config.toml
qk_norm = false
init_std_qkv = 0.047
init_std_o = 0.0105
init_std_down = 0.00525
weight_decay = 0.23
lr_head = 0.00229
final_lr_fraction = 0.05
dataset = "wikipedia_en"
MLP neurons of a small language model. Each row is named by its layer, matrix (up: input weights) and neuron, and shows model dimensions 426-617. Each number is 128 + 32 x the weight over its row's rms, rounded and kept within 0 to 255. Numbers have three digits each.
A block is one neuron, or neurons of one layer that tend to fire together. After each block is what it responds to, as a language model described it from the Wikipedia text at the highest values.

L6.up244:147099106176100191141141145121184172173178140149085120155044127142182091158150089171091093100107133110105230142157119110136093162114173127127194114104118194110163123126176170149183156085152140112094090105131108099106075132088114134169200121113134138090167169141110150125145113109121153086166107102118164115149163174161067150103148072123150144154177167105116118158125144113088105127190160097131150135124131148122123097127196154076125144092117100157136153099097119182102134141154125148071142129084125195126140140108126164133180111088102139107086159151132090152085081154119184082
L6.up353:092123083146121126146115120103186151111132109092135099121157150152110113123123087143091070110094113114104190168148173099097128163139125107149088159180189141148176099120143189147134093077121147128131175070111097095149131083134158147115084148093153104143113083160114178130138130118065124154166170124134133078172105088135135116137110061141145118170108105093067162160101087165088155147171103098126151086152164122177130108104135162137101077077117158149115166112109153130188170105160127141121108155150103111164074184113112141097150076083161100094157155105094105128137110139163125060
L6.up388:132181044108113133194156117166101140160186136061092126123193151107090223134097123167127120119128100122109142134122095125163147191124118117124136123102063144074142153137137145138158099201134156175122155134085148143110122110159101194123098125081146080149162086112124101142137134142163191078140129100081180042138134138133138119089183113094140106223133136116115063120135095164177152094059066126092116070119126043168109159080177155111072130146106070141109131129148131183130141106148113131065117146147111117178156109157105145171111088071139095121054145100112106125123067139147137113
L6.up978:141108130193095091112160201109130151098130110158115063160069102114181169098100105160139106087086115171109142103136143132165170151099135101158129095132169104127135094140147133136195155093158087138088111163112102107115153144131113127180122170113109108081107144104134132114123204148138149103149146123124087092200103121126113147145134126080136095163140165116142097164129118109115055121093081065107131088111073127170110120055127120105125110171177127141082191145108190206114127093157123126140161122181160112140125167139161157133128166053136153154109109102181055121145144149180126109
L6.up1439:099114089082131127128188123160078131135115128179161145143132183114137151160119147149146141171153149070153077079090143101141129130098137088119153084124099161106135076180142142116172123063152124152148131110116147158135084126100084158143131163119210109159114131153150135088100127141151109092194107189131154113134122152044189149099160094113136177158126092062114146120122131067078144124193123117154130123119119088156160109158161165210188075157139128110124175167123090093134190145163098151138100077115186143136111144151101174107104107113113158103097163122178114150188196114064094119
L6.up2009:150114147116124134081172116128204143141195188129099167093118157136139127183131096175142099104170144116105160126123148134093084144151082106192098156060173175123167106125117088094131123116172152127102114104102081093138135138098121134136110129135156115154113105129193099129144117119154102135151136205078148115118142120119121140115130071030122125150080144109032073108149076082063132189141098096168136134054092132180074170107126167137101179141133092179106121121098156177112197073109118176137114099089105084046078071158096132106130119115093129101119151157148106109120091135122140156
L6.up2421:145132154090106179126142109160145146163105152203227085124166176197082160168122124151119081140092099151161201122163154141127131205087150077145114164114106070123141133047137171135175116128160102135075150125052091154072153063080120128124128046085126105134098155129113051116112095131113167081119133128079184127160135091155095113178104098106104160172127102121080103088172149126206104095120084119127082112140152109096091155091194139128067115197045137139119167108095142175151122132116137132155147136160135160124145158102149122178124174112127160113161154153125104159174109114089149142
L6.up2510:134124069142106086099108102048082197131094153110189117084115121211161134090139081113076142093066124114163131096160119153134190149135135160138092141145154049060115099174105133093182110115193132147119092081129112060146164115188117117130151144147134120097164148140131147088141092182123166147147062122106088120170077163087131128140107159117135189127119153140117147182122151131179129145161093084099101071097147102105105137094196119057110096147122138109124162127152069117110133116073110129133149080095110127133142177072119162121107120116111137108110138178131071135106157123094172075
Year numbers or their final piece completing a date or time expression, after a month, from, since, or late, e.g. May 6, 2022; from 2015; late 1960s.

L6.up6:191127120128104183198127170136179184146141139142199130160105124111163158114124075172080172059095128144136117131071168088148137170074134167144077111093101173113134115104157104142166192113183134152159140080173121159145129130107144127127121096118096106105070157111137077142100105131173048163158107054147120118105056145103192106145135135087066100158081141134199098120098140154236069174069143141136041050162139152114136170104181163178070101154128168174123098110113154119115114125094076073172114089110110146137144140127072141128146120146123174185076150121135118090102108095108093113
L6.up523:143128113084078183149133091100157193170126130158093117108127122111122111110092186127133146137103169110131090114110142097115134145106124161188168145101145121128128129139144118093082124105132136128106144117136112184126156058145121117090060172133170122136113096117122094116136123127117163104129127078158089150087118181155190148147163089066162147117138144138151092133056140103215102105110148127171118094161108066132167140167062167157166145132125133189118117135122114131176114167154200111092149155096130155132135124104165079124101136089157156135194126086141133121190090180169131129
L6.up654:140111125124127135115105120157139109113108162137153158085191193126140159143212131114152193158054134098116132094083154120149100130109114123085074144203070157081137124145094132120153153119107134134131125128120149085106153154091123144079107126157118095185095137170128141137098089165151093202115111131066140156116067098106071149111158111184165125158118130162198097146128139146143129107060141136063113104089175115155140106114127136180136120101095123118088146122146158164160112166112103113156109159162133131150088142173178179112148112128169113121140141130123184123035116120092099123
L6.up912:123099101180129147105114150093150125170117107142123156152088151121171100084124135137151091095117129086142132213138143116132154165114133129092104206149145068172143158132157151141142149139097154111069070109073121174096144163109123152118070094123138126112120129122086108154114070162088139183115135142131144125134161136113116095093129096096110065174137161153085095102084090175170120089118159160144096100159160059107153105097161139143092061183171118108137213089091139110188084088116136186123111086123139159088178195101096106159152112069173142107178126144134107145100114124043111060
L6.up998:088126154140139163155079110170161143158117122149160169168120143113131141086136120125126135145043110095155103126106168093177133099092129135114129165121067125130202163084156120119147129133136135132136155138084185175094131178138145093077110164093059155138164097126145009089059125143126137120093128103162093132130069182172088138103129092141108119146133136111150096161108130153143143116109152149167084090160087159190177159171124112082110103143124127172184087138094203075136147126088089094141068147078107085209085112128109152126123172079165088085123136130116084192121122139114106140
L6.up1292:221091066133127111217069167114165179126131060141191153061160149098104057116111100189108142116145111128139121109173119102133093099104156112137103142154152115082196163149173115097144177119128145141143140081106142150118079110109111097090091131133122103160109139150169084154130160100189148137174115096101179109082109126075104170132141129067118161164128136181151185091111153131143155142119105118107137160151112103085123112104155119170078137155120148132141092117085118114137131119106102125174120107069119141172167079116127153036161109125143064080162148116146098122120124076080124130
L6.up1380:161161101122143132147128105065113109110090172098099110150068149140146142070148121184189137150118157136128108122161178150117078093147109142171104080181152154145108186164099099147118173166127097159154098100093102129151142126103161122101136119133212128137149094140184115183235121127122133142161128093103170102138164090111111096101151119182130142092138132116153090110103161183156111172126090110131134160113172113182180144141174162154121154136152124216137089188126109136113169097083109145133167126107073108125130072090102187170115089108075108097141144133084206103122178123126084106
L6.up1562:155114159071111130160094084089107146121097129141160158141127067083186087119110168139118087157132144085129110098217103104129149126167128130115156127125139157088203102138131060163141104075130096129102122084103124151190111131104129112157134138082143107072116040149139146136120084172097113178138135086057145121134084157109059107130155123085124100130157128146156073152130088066113137155105130145149068081136155125146178137124128140114125102164126111122117153182103118175143103161143041082101089134125187129049084109081081151151134152107072137167178112108119087134113179101128139160
Tokens inside phrases that rank or characterize a subject: "the" after "one of", superlative endings (young-est, earl-iest), "first", ordinal "th", and hyphens in measure compounds ("8.4-point").

L3.up406:098152104124125093173170136131150126077142124141073126161113128122077114156120160103093140143114125171157131127155080097135180139159143149100086071102126133151133176167177064107095123109173087131112160074181124131158105153170160094126198118139093119102068135124138132158154142143087088127074082128112154108106177149062112106123143135141130134065175179110147142160138151107142116112166116167099147124163082105089065118106100129126108141114099105166134114136155181108151146115119153140096161139154098152146066138179127141139117135178113096103171161163120081122165099142108099141
L3.up608:186063120170154154129183151095117191117145108183120161095151080154090137131140109168157141090121149111119109079129133098089102062216120169189141080089124120210122126156108133073124115189132115136117152133178097110117134128115031151132136150107170148175138100119125139101162128187137168114133071188117066127114107121141112108122132087135079101099152141146143186162109131130161157115132102127142098090144150132088145103128160169096109146111081132113143137165154091126146120072125208114159118148103163131165169105152155160135126142156131141111043130165087178135157131092092158109
L3.up781:129131152203099110109167155129095107083127151119091134165165088170134137169158147098088153114089131152089124124160097149147122064147177118135157153132111135150114195160089127072092106118179150137098127109188130127087115084071158196144122113079136094100072126170141129173134082110118183104109112146104129158118074189136176170089114106121155110132132154099155144121128097153183129125074107166119141149166127188205126143116120136152132126111148117119148086135117160149149144068187111123174148169076141188189132134138170139116108111167136092104136132144117103105112100085124102120
L3.up1184:197172087152176158086163095104127147123124094205112113117197091080111139116090129130085100142110128121128137083209083113153097167173085102101102111103155153161140099159127149098157123147161117154132166105111152083114095125117094191148139114129085126135084125170139110146110073101104134135165094106135173108163188137095102147111081053129088112122145120128202177145112073135117139085109127157096088070078171156188169202077153076138047106154167111133097121187105152188146088149161130126099094089167173136149164076118121158111104115120133066155136187183097146196132154088103103123
L3.up1325:162137156166118156069127167165142157123116086135117177115097150136100116108148117142117129105134093107169116114134082121118157095162151106192152095107164144086137195120116111105144075168155141191106165155124139147137107092123164149193152080119131115169156136165095076174112116206170129132066119122139139096144152128124113103107162171151100140077200126210140098215136144106177106197119092173127156140156117119188142172143109111105084094156124110085109099121121210159108131151166109128147212129112119149184070084119227116147168128082177118064144110118136108100084121099100105205
L3.up1713:177129030164150123150100165122100072138114118078130132099122126118111182126127075121151156151119134151135159081091129165088141134091169181150103094152121120106130164142131104143152134197150080188142094166120149127162119144099116159118099124136130188168137113152114118144144158113175099123101045122147080107098102137151198104161083127189046121161110156115139148163154091171104081136186168069134095117134120131173187119092113119096099123112134089174138163087145141138111157128132127109112150130127120147117140110100089078110160128091130100070136048162128080148123109147145181105
L3.up2254:145167148171141085085102158158101074115092064124126133108164121177078166067095139153130069119098135158125137100115157135091101036146112125074105150114111106146121123134146146100057136181124109108087155149120147089126132125069135120105111151176083181125143155147193159152148125120135115106131152136150168138150104168164092137097165169103156093088144172157145220177177133145164133078094079192135137107115086175132133135095142163181114106131114095147125092148081139198160114075184134195110144101155104154145124099101136137214130113166139100131110121151123123136141101090139098106
L3.up2433:154125103131139137078123126117107123093110117121126114122140085092115093155131101100163146179124111134113146071148120160119182079217051079170125075125100112130125143136129121084108115181139148191138154140097126150118083182123121156088128134112116116131092110136161149068174135139091167167094087103142146085143073141169129129097150096140110109121120117187182167134142094120131108158109117141126133137086149116156107147137125110173124148079107078137138143151159169152123185109193135106139169126102126143129104085123149145187159094092119134095130166115113059138130090067125115124
Determiners and pronouns opening a new clause's subject, after a period, comma, "so", "that" or "and": "so the flight", "that the N-H bonds", "His work".

L2.up1568:107123132109108096153039108120147083138128088146160098116207154119171189147121113143117152076145124086140135145030112113111069112101099117101132186090132146132149172140096144082143148083091117227183175089136154143196143084174170143166104180146109127090145126133133185138168121077113112112145083130136189127202115156115116130120135166106087074135128155150176142094140211090086121122055162061166098086146109099176101058130151112096110128149182119107151175171075085084116114194122118178174174055074087150125138142147150158166098077173129122195117153117139127124128114169105093156
Subject pronouns and existential "there" opening a new sentence or clause, such as it, they, these, and also text-pointing "above/below" as in "the table below".

L2.up711:143172107114183174168176160131133190155059124171107139152121127108134112120103070151150097129103127135152159134149094085121168125122111101119111141154115106118117115124110154171139075128087122131128103170142100142137181183108092112187127154068154146133162123127121163152138193161152102107104029139114081164105150112079115121085121145106152096079098198102150140097133089107056144150148116147113074192099126109128120123137137153171140147109160192151101160099129098096138110102156096182093187088147043150165109080114115149143118091088101097133148158136124123129094120126130160073
Second or third pieces inside split words, mostly names and sports teams (R-az-orbacks, B-ol-ton, Y-ur-iy); also "of" after percentages or "one", and "following".

L6.up213:095105182166143236128086141096146117141126124129141157178141097120118235119167151119131070159184079139123122048101119128099116113101121127136114179119182089050083149125121185127125161158165204153165114176112131182062106099129090142173167104169090107057081127158135130158067107152152163125102126116128063129145143152114128088151119070171116086143087092106123149116125099135127134130103136143108209076105084129172136099120140135102191105112123095168100130152103144158155137196128134117125126121142095100081118146146059131097135083122157088162191103116141131103107131120108170145
L6.up299:229154113077119145096177142077111071183131190127138132109111130082159090102111129186151063169095178160140093136111150162150091133158156167135128119145154133164121108150152165147126148139175155160100081167136110178069081156081140145134121144160112100083176114177112204089136145131176093098104145132107194130182133152103185191132114100216188105149091124098055108131113102175175118128129113175096118137121088085154098091149122143147099124141161153142140112096178071142157127153154180130145194147103082144090119143161136150194167086138121110132145088158108141126135124077131153065
L6.up357:187084104131163131155099106171122153122144157142135157131100121109124141170127132163120084199153159164141113176198140105216131132141124120101094182144108197094117119100183128141184117119061096133094139099185098173181098151155167170116095142093133129110082128096138150087130132128160162106083146062155148176078137168091149159148123092132124130233164110149126142109093146162158119124120158151075089155113129129118162104122133134178044130132187124192133109144116137091127078090065166118130098151147135080125172090136141127051124097119138105132204097125092083070155149144126104189
L6.up492:143079136134134075168157132126105186073123181135109096178136109166142132090202178147146090128120112123082117127060156150183063128063123152110175152103092092112151113145105116146180176078142183070090156117152133226115074143081125107157168126114101124125150144147063121154145139107163138138121173096077162073148099126111126098114128071117152063155079169130137102163123186126058127144093130138117140101123102168119105131163157182116153128138131161203059122096130174099130145133114105094099117130139152124070088136100105169119176096158122096172164190118104134127046089130097136179
L6.up1083:133126150111096185154135120070134153136166070154087135202147147086095168152143139082110141136147117169157149101121130149141130153182131077197096172164102105084138145103160147084147180136080149091117105182157125116148064105083155167120190115128144177184122156138163143131102148131175131118149178050137138098184098136089116151181132112088117089107133109155103165177085054140135162126111174138135154082113136105122130102120141157104136090123177159106100040143142124136168111196149133070115081125107103132109141163100074140107140109181162180126148107138119134163152092125123144124
L6.up1421:127197122143135178162162129106131086135157160090155144126153138081098172138109110107127139182152122124104125071170122161150104115172145154112094162132132148146131124200099146112142126191115166098128075136168067183143056188140139075234194106122157149134155137116135141103121148147109145134137130131171079147092092146136140103148122080141104130152120124154060147101097065134140136098123188113109158091164072129145137225166138118143098097053180096122047162114110159070126107093172107155156087090096151085110097121129112116072147189091172192148119120094097122142170099096121096100
L6.up1648:113143078131227148163093153107102225163144167100129061159085176130075134110098181192105090138131131133070102159174148149119109167081090106099184152191155133098109155186063143093124103114163139171139134143147202140082090112185142137139181078174127081143148136106109193176165113107151144103096151145115143096177124136107167125106157069118141143158134143125125133105031084099135104134117120128149154093109152100127158141124126148143092159173136088119086167063164162128082106138108129115087148107161118108077145208123108099127186086093126154097096158107130155133089125132138142130
L6.up2017:112092177179117146096147180086121150095077113148138150115110080061127148137185145122139159132106088123159170101161112170052165170173148123148192070148118182143080088054124088095122093153054122187159138173123118162127158122178162133156168115178132121111148138130173123145177138165125080166133157111157079168126104142177146150134159133100111151090118182138156123178167143107142179148094089136182124069119179110121134102102135170114096124098123113085114118128169170149120172122161155186149150106135132169104130063161157075176176045150132113148170160142115168091179165148177099158
The word "of" after quantity words like many, some, one, part, out, none, as in "many of which"; weaker on other prepositions and mid-word verb pieces.

L3.up45:160169173150096135133135154107149141138126134127095155107129121166150150153124129106091130205162103130146150090092124101105117117084124118168075073143097189125141120135082176100150142112091159224137170115130075113114103143100135096214099121117094124107101151150117131140175125128129184119084160121129148108153129125175109083103141127150117129106105114100107148111067103128128093102071163092097150107184183149111157162098090083143063081150130146130172115139187133137124187116118098098092122104131167177188165151136125174096188081151162089067069074154101136094122143110205132119
L3.up312:152210161089063132089116122085103091207122186120122184137077159107171131094116125084091115151151146126110145096154166172145111194123090104138163125166116170094164135162091092068117061125105137141115190147062113115105151154156187114163052132156115131126100106094118127136111127108117114145114101026155169080105108150094163127092156132128182117162140084168187126111158132071112140107158106094107169126124152117128156126113085143138115122156065146156079103146169164102132060076133125079145129132097151105157147114137157164212116094119084108089071118124107145076101143104156152122
L3.up754:072148137125103172164137068150085096102230086187155108150176133108116105134105105065116123140159130129123126110113086135171159138115130065118150079131113173104118095171121144128098086089169115126076118210121163133104134134132204055147155150160163080125071104181110132097144102122101096091131107138126173097066140175154122105180200122129108157148124112173188122165132145073095131100160124124095114115097174115174146094124131164111154160146150088082055093163106146104132098106098173132168106137103135143083163135181141125124058109109148166167102111153191113154116114152165158075
L3.up1090:128171120085112132069168112083192100142081132058106125078196170147128127202165129222128129129088211157102137142135162183110118104127145159122097140133158185108189118166133139116142086129090126121145160111109130152063125159110156143193110194138098070135107125130153172188143135113097128100113100074172173138085145113159156110147169107115172119104138140081132175132120132094171129137097166143117078079137070131210120105167070181139111147096084114137092116188117105145152123152210151108118186105140141128170108172066109154116087127122123140051168106048173138164121118126140178097
L3.up1637:049117073114112166133144072135146175163078111115075100073148140112182143113137198118138160146155098114155119112115131136142109201149097117116152108131116115132116054179162135138105106112030118162110123168195128131141103116084109182139113157077126136117128119121125167121146138079123142126165099122125133083102135127080142084156176128102151115121078151096138091157110147134138084153108079136133145157104072130170112101106087109174079124133176164145141118109137168145127122136149089204181138151122111121182182066144088142123155107150138138163126091185141125180148115074189153138
L3.up1777:090094070168111212086137114099113129157133111124138136079120135132157158112187092130122130131099133109122186071094134138118111150123110114094121168125153176175230163161139155129065076126116112142091099146144105117154151120127128046160091109140106114089133090161117103149153160117096110120126100072118158124123102193140138067146103157123115113110123171115140143124098067122130093161087113139174139150141131127110133128176100122189058128112099085143148184137155116162128146147179109097114122108066127204174158155155165119118170047126084139117151112158114099188121075157145123117
L3.up2206:124099084192094215139176109108107125161179074090184113097108142174164139088119148136101197180159159094108088099119112172174158147140095074082146131135152166114190092166129136117120083079171144127162141171146135124137144182145162075125101141133079068080087138116108188110132158117112083151134083086145120165088116116134101111155153143132156130130145129160184111137115089111179181147122130129095155062134125128149119162115165102129088156120060140158116096113177115113166141104096146075162062107165179121157152128087065172128117110114107144118109106075122128102083117119183163112
L3.up2339:064133153123092063088139104186117147062156095143120137088100082185174183163151112157094078147148137127139066139101145114158169122107136180114117115111080157143148140132077134094110170081173196164222168133102137113129120201111105112117092171159136189132122132080177108088092133197167133140152139101139129148116071071164159093107221196091107065119169070114112153157074094172178114150091131123183141109207084135073090161169108114105169073174086161162144164128188080153132139175153130133155128154140129086193171091128120151084171136095103158115153097145126107163116077132154139170
Tokens inside partitive or quantity phrases that pick out a member or amount of a group, mostly "the" after "one of", also "of", numbers and quantifiers (some of, several, two, few).

L6.up187:153124136160125121152085154075119101167180158128096132095193167087140167149113098068122133164110201150146128137168079124097094096127145134174115140144123101139154122150120188190061172128192082145205163141120121154196110164123130117146199178158149084120153163122105076083076076157116110133155101091101094074157158139100198076157165145126147105081183144094112070160119110105112050129097152186086082104163155177129140121112139153162094115164170131114100119093182105093139087172158092159103127149124070145163145119136189117086134085125145122128156100091091071141187157153190107141
L6.up433:160145138167134134129140121136184115165111084087052176134129155082107168112148120094171145154166127108127178110134133082180139107073144104078131125109106156098133158154101106156075152105149122135150125064134081134199130106116130168102145149137178117114148119143081130084146171170194144152130169154085078139123126134130095164115164065101074176133093149143148124102158116142170179120127130149141116077095083050118122156137172142136110100113169063148223125116112122176108106143179165087182155122153092072121173153172182196148139146141176136156101138109077103178127204148191131063
L6.up1335:084154137080138164128141125144142086114124194065127135116125111124138124137070127061063140110107104117169130098152131129124170147140156154120113099119165123138105105120121172145087138120180155108194129107113165151247075146132153147134132134166105113121101110183180137109086093141102175150160114060093045130194113119142103110126160157205150190171091169118168122162167127062125109149132164109115138155106113189117086165153130113123123110128161120162141100157129162155073154111176127117173157082130124097143116095134127090150087108150152154090130164111096120162137104134124078167
L6.up1605:107105130118155144152106130161118125153138149139165126142165091150099115101129123083174095110058179137134143157169134089154113135112161127141142165186119145164112113133119039140128126171126090165120146118136097161125132128120129170189021121135136075147137115171116099128164103161159130133105095082125093097143117173136090088149109131128153132107112148096192114215129115092131095113062092153120101093059180074109175139143179115148143133155137100151112097134123148108081136126108111110210177127158049104130093125151118148115175098145136094109104115092072093140184104074106136187
L6.up1747:157105118113106123142163154135120118158092137104123077115120151082101142153171151099112123163094129144124098130089071144112094059139114132139106203151131124132078179122078117166147072153106127116150146048102126140136175159118083145140123163113071137126187196117148099176165171146174120102114094141141140094150191101173136152139118128124160105152127141143133064176089147114052152111112151119121134059139114137126144130170116143154107123073086104136066134146179164159124129138087122067130122165156120105199107094120076093149154128082084163113204122072138149125188159156144144170
L6.up1956:163083181134160120135142163166101153079105138162115157072089077120143200090108131156106146159107202115148051119095109109169174161143169092124093098076139135165179158135120031185120095176115109172124120131164145127138073126144135171148128173131152145105152141113137116148098150171115103142027152137156111109116113157111102136196110130110101113115134125175131152162131124171097070112057175065129130142202127157181176102115106153122119068114153167080117101124137153092120168122093193089083138111139153199125141152155126157109128131127153113166045044061125121116098107125098111125
L6.up2448:151095163119062135147184106131129127125125127095115163115168239131119111131125117112098123147105164182165096098131111084203115128102184113062115138112172155112160185115143130048102077172123096125195103104201165146127132104175120175148123130134109125132152134099143091142136126201120109098136130140084178167164141025142124112108146122104149148057149162078168123134107157160169132152078077132132168129109151128121124141147140125165123117117158109182118122125165172095148078114113118137133109122152170119169121068172108121105123105164171110140147095129202096102170087212166102123
L6.up2484:160086102188133162157086112152161133137142138089152104150089145138082200126152110140142113185127119119174122172131107107189129158146126096135106132131127101096151115087083105103113145065174101121144147091147137115127118087106100042109167113146112162147123157136111161121126161092060061102151114156085060121146202154136114117158108141132109168114136156103088118154198195088172135079093096117155099095100123120168105116115196162164117194131184086153136062096139110164124146088128095113095171126120104138108117065155151131116095122152117084147091066119151110162178129159175102152
Relative pronouns (that, which, who) or a subject pronoun starting a clause right after a noun phrase, e.g. songs that, clubs, which; also numbers in table cells.

L3.up344:115103082132126151103186093063155144124120186171109126103113108112114160164134157170129077094085186071138150130147171134142192107148102168081143175163117147109132083105086098075067115175129181168093102107165130182125139114152134153168104208116100135184147103133162147074092134166123156161152194157093160144157183108100126145149125132120122059154183161069141179084165171073137157185150118121184140122108133112115153136123057124094121115132082133084084123112109139097122147084164144086135150131151170165091104171084135112120137116168082119104137089133135098132105164138140122095
L3.up352:138174093041107082156143083132151123164111167168141155070122059118059114139147165161103170116164138162114130067149071141123123118052105132166179118114104121139101144111163085116140091121131093166140123149141045097133149096135152104166124070115149103100133140147152052142214121162096125084127113083126156098105133168062121150116093189085103119084152127174182125190107153086156104154076102130156088124117114095128154132140116198101168147123088091132157097136135134192124139126141173110149071096112109152146117081161114139138132173118165166130132139103130125159134135087171108095
L3.up787:106165171214071109120132167130148133133095047132155134146158106117091168121126167115118103094146127150101073116085190152172125116110090089065128146130089090110176109119096116091126169119132050161147136091116148118097112168167102176157152161144107190162149160149127150105134131113159167138110093115149180066120150172133150075100164096089090125147076145124134132213121179131110170103109145171158125189129129196126101073188087108156170142115112096088111169201177116179126098152139159143134099107103101102080186153107083105133153118117155160109187113087110121146099155085179061178
L3.up836:126123139080129187064193153111111140160106126098080119127128161129162130125136203138129137124222145107185131153145181141153137155108123157170115121152127140124113144135125096131110064150127133160196086130133141166138158114123138131070211142086159084123019113137103170154179158181111106130167079188140134138120153044118090172184050164139168167142075175131181098128110116122102130138162078123153130139139139098127180076172090170122123086099150087111124181078135133059110091144076165151144126122130104162142118100122133109149119076137106111101135103059163101119135175147150191144
L3.up907:154195141115133180084150061178142169145180136151125084151119193106179148145140168138107136154125165184031110126119065113136154120142089100121081101128144142106153124090159082139056152052140091087125116185137110175107055108169136115098173097138129181117171124136111152196141160163110127127127129163159157135164125115152089090193140087133139162182147083084151106142084065124117147043111114102047173160117141113122143218072118149124171147126148125143122113177144149180115116090145101149155108141101138111174138155078140132179113072098148052109101140169061134150123165101060140122
L3.up939:135169139108111089113129083110157105111160132138147169086178090141194123124101148093088154157148172084089160064100140098150174138206150112075082173111117170094132096132097114120109117115107221141131130209126120077060140075109149139165143114129130105171117070208166153128146138111078131077112040065106188114098085115067075133152111121072143120071096149108124115132203110116133155101110125152119115165143146098122135104161142095181150115092130150112132055096112143155104094150166202119118188099108108102138159149130150101157074132162147086142174119158119089119127124125153161085
L3.up1232:061125135141113121162083055147130176122116101149059121095090116098136116165160150134102146160098144115171135128093097075115101163073115100159121157167173130094122134226152157134150088119093161175133119172183120152118155081092094092141194154129067092062127128088123143100143087162097163121131152099148163147113052128141080139070090113110113146120122147219124145124159123132083105163095175099126139118094186130136128170088158149070196144138151164123165132147146095162081104095192154082205134126155156086124103087117134185132130161063189152104121100167122197122102124181170125125
L3.up1332:110142202133125137159130116115077174131093159094103178106149163069122165099120083159115117196132154180123123085155095094134141144107102123215049109143180131087147146148127153104105135042179109165199152129191104111151107130093130079141130152099073146116135111147169160179131139203132147083157128146154198115094125109147157093141073099161216071109130177097128137210083161134163118108123046135103106149144150159119129138104126135176156112117097146125077130148141138116163143123112116113140101151131101112172151148087125124071132176112141117133093146103162135117121174087185119164
The word of right after a quantity or portion word, as in most of, much of, the rest of, and part of; also % in percentages.

L2.up2516:122053124196086153160165115147124099152086138110174127168087130063147082145147184195098116120073139112149122144147118061173209197138156095126115153111067097106102102104123110036063144087089116071207106162089091115103072187102201177173155145193145157113127110129146101189151152124092154082129082039087113058118127125103119153162123095140088119148159130133142143113144123088124102081109129114142158136055147060127126141092125105163129120174142107149119181133158149170123153144087100119128166148157105144159177134141090146136121124176142137117125103082138110111120087173099099141
Four-digit years or their last digits after "19"/"18", in dates, lifespans, tables and "In 1998," openings, plus occasional heading words.

L3.up885:062165153120172154101096095154129125154180141089136184147162159157141108094142117153090142124104105201158129157114103190156143143158170065160141113119141150147153172103119149118106095143111122095062104190102088096122094124137189123134183199140176169117146124202126064120131088107102069043168102127121143092108106094138138132158137153143126121182111155210129146112118081103093164136090162067124109137140133102161149118111065143150141131149093116125124156149128159177075115143144125130188103099147110144169157101159167155070047098083145129088071094164140153100085066143045097112
L3.up1128:145091105173067123156116152147170135196173145133101181130121156123113103080172103144136114132105134227140131102087110103108165145153101151145185097117068114112043106177133094140132156106092104137125161158125136153113154157105158146168148193173147143156106184141129178149153102117111121116181140151057149078184159170127163119182118136112114153123150128128078191155143159123130089109152090132098118113156110132134088112129131142118127176155124164124156129115176130170139145092101141143118157086130101114187153160128080189124119133110080097119071135119139164150137102163136087086
L3.up1284:138099179166152130039178152176070137090117115152151123139114156117134177137085159085147137124167169068099117105129154124114093142163117114075164096136096085053138106186100092117104186174170124125131109128180166085125129118189170131095111132200116135140125104074085157119154071136122145109091091164069109116140095151088131167121159181115156112149088118143144074083086105145114077139150140137156192149130054139109106078102087124148187128132110096137134148167159148096099159093160090144113143108156113143123094155123118109108057097157121128121150131094145163083130119103093186061
L3.up1298:129085136185133165158156165157042089142106113125137136075159151201114146138174132101134118134079149101235137105180091185135100129133131126124187095106148059114145074134154119152173154146133140110089096142137150122086148093109140146176155122153147099171111109195160113148142191152111093058154183102121111061125139072094101096131109101165116114140179184195140133081099122091124161094120133091129106139167095086150113166123099125130093131110114066110134145114151106127080142158165117103076067180118114109097059138156180165100150126106124116081153083144148119162124135131116160076
L3.up1441:081099058167124138192095124131144105222145187134133150113140099129184154177091107186160084144134125200109098124132142064130118177104165103107140075130135122161111132115144105160084214183151108096130107201116105132100166124163144150144081111139163130130213127181133151091183133113140158089112091151113168117149129158180096074119118110108097151164116095141103134076137131135140100144179081143130176153118113118142171099116143101119167148104131106214125155112150149157159085148071139160139062111078115202173106216133093150071101186089114106102110095152099137153090097073107129095
L3.up1461:039178082166094193096071124089104091132119163106133178096139139149122137138152119114079103114100106191167180201172131167156134119166122101095134148101151155068157078134129105111089134154192148130111096168129133150098126082146121167131124114081121134114141181136138089179096122137094102127106191151122137171169132099126120081115155192157160119146102135130154130150113100092099138124075135212079159111075084192102173127098140105144191157181159075151099114183121138112116115159181133123091141127154101113086180106159149108100113064082146118152096128144097137142113110128160144134
L3.up1684:072117113137094110135129168180151100181167162115120134071096146197112174121171088181120144120140090092127099129068094179148105108109180081106150148117146196113142161118085107096080181130152086076139110126159087125137196089133175112103126163097127125107162126098174209135159141142120111103051113113089112170148215071170133134098133127109116134153112125153158154137136081129129161138139093089134207202146137060196104115078141174126131124141065097168168155071133137104108151074166177200147153149155166118151139168131189069130178104086097195143103141157110172074149137137151085144
L3.up2464:092118153209098184110119202165179114178100079047188129161129118141134085101124124147156102136112101110112154106124141202149129184121141117152139110060154140122159112101082090084152105141142193116085138214105098119168107172065109119164147114116106176162114170095157111155179128161112139092124110152166100062098122146154094165185104147139100126115134131133104180158112126082096103105121157137096146151132054117084091124118108100104093199136139171114114151133144157114089146097113150088170127147081085152106093099113159101162150125126085117152166133152133059100203108159122114081
Four-digit years after a month or table bar, as in May 2022, = 2014 season; also word-final suffix pieces like -ement, -ance.

L2.up1898:119173119164188103111121107146125133093147150118088136113147103152099100143147089138080135163121091110153158091043125079104144132170083148130120133091157153096172100159175152045116127171107180111148117185135142153151130089155094156153151155150103147161208054156096109117101140195166174107102140116076154181130053139113151089088152069127134112111146091137163158144075159102084114110165128163160182079097093122142146116147087101204167139115115103162134126185145139144148166172164117158133129111123164166151122093151172163124164104170107062098132130117129076128136130132192135126
Small cardinal numbers written as words, often capitalized or split into pieces, e.g. one, two, Four, F-ive, T-wo, mostly before of or a noun.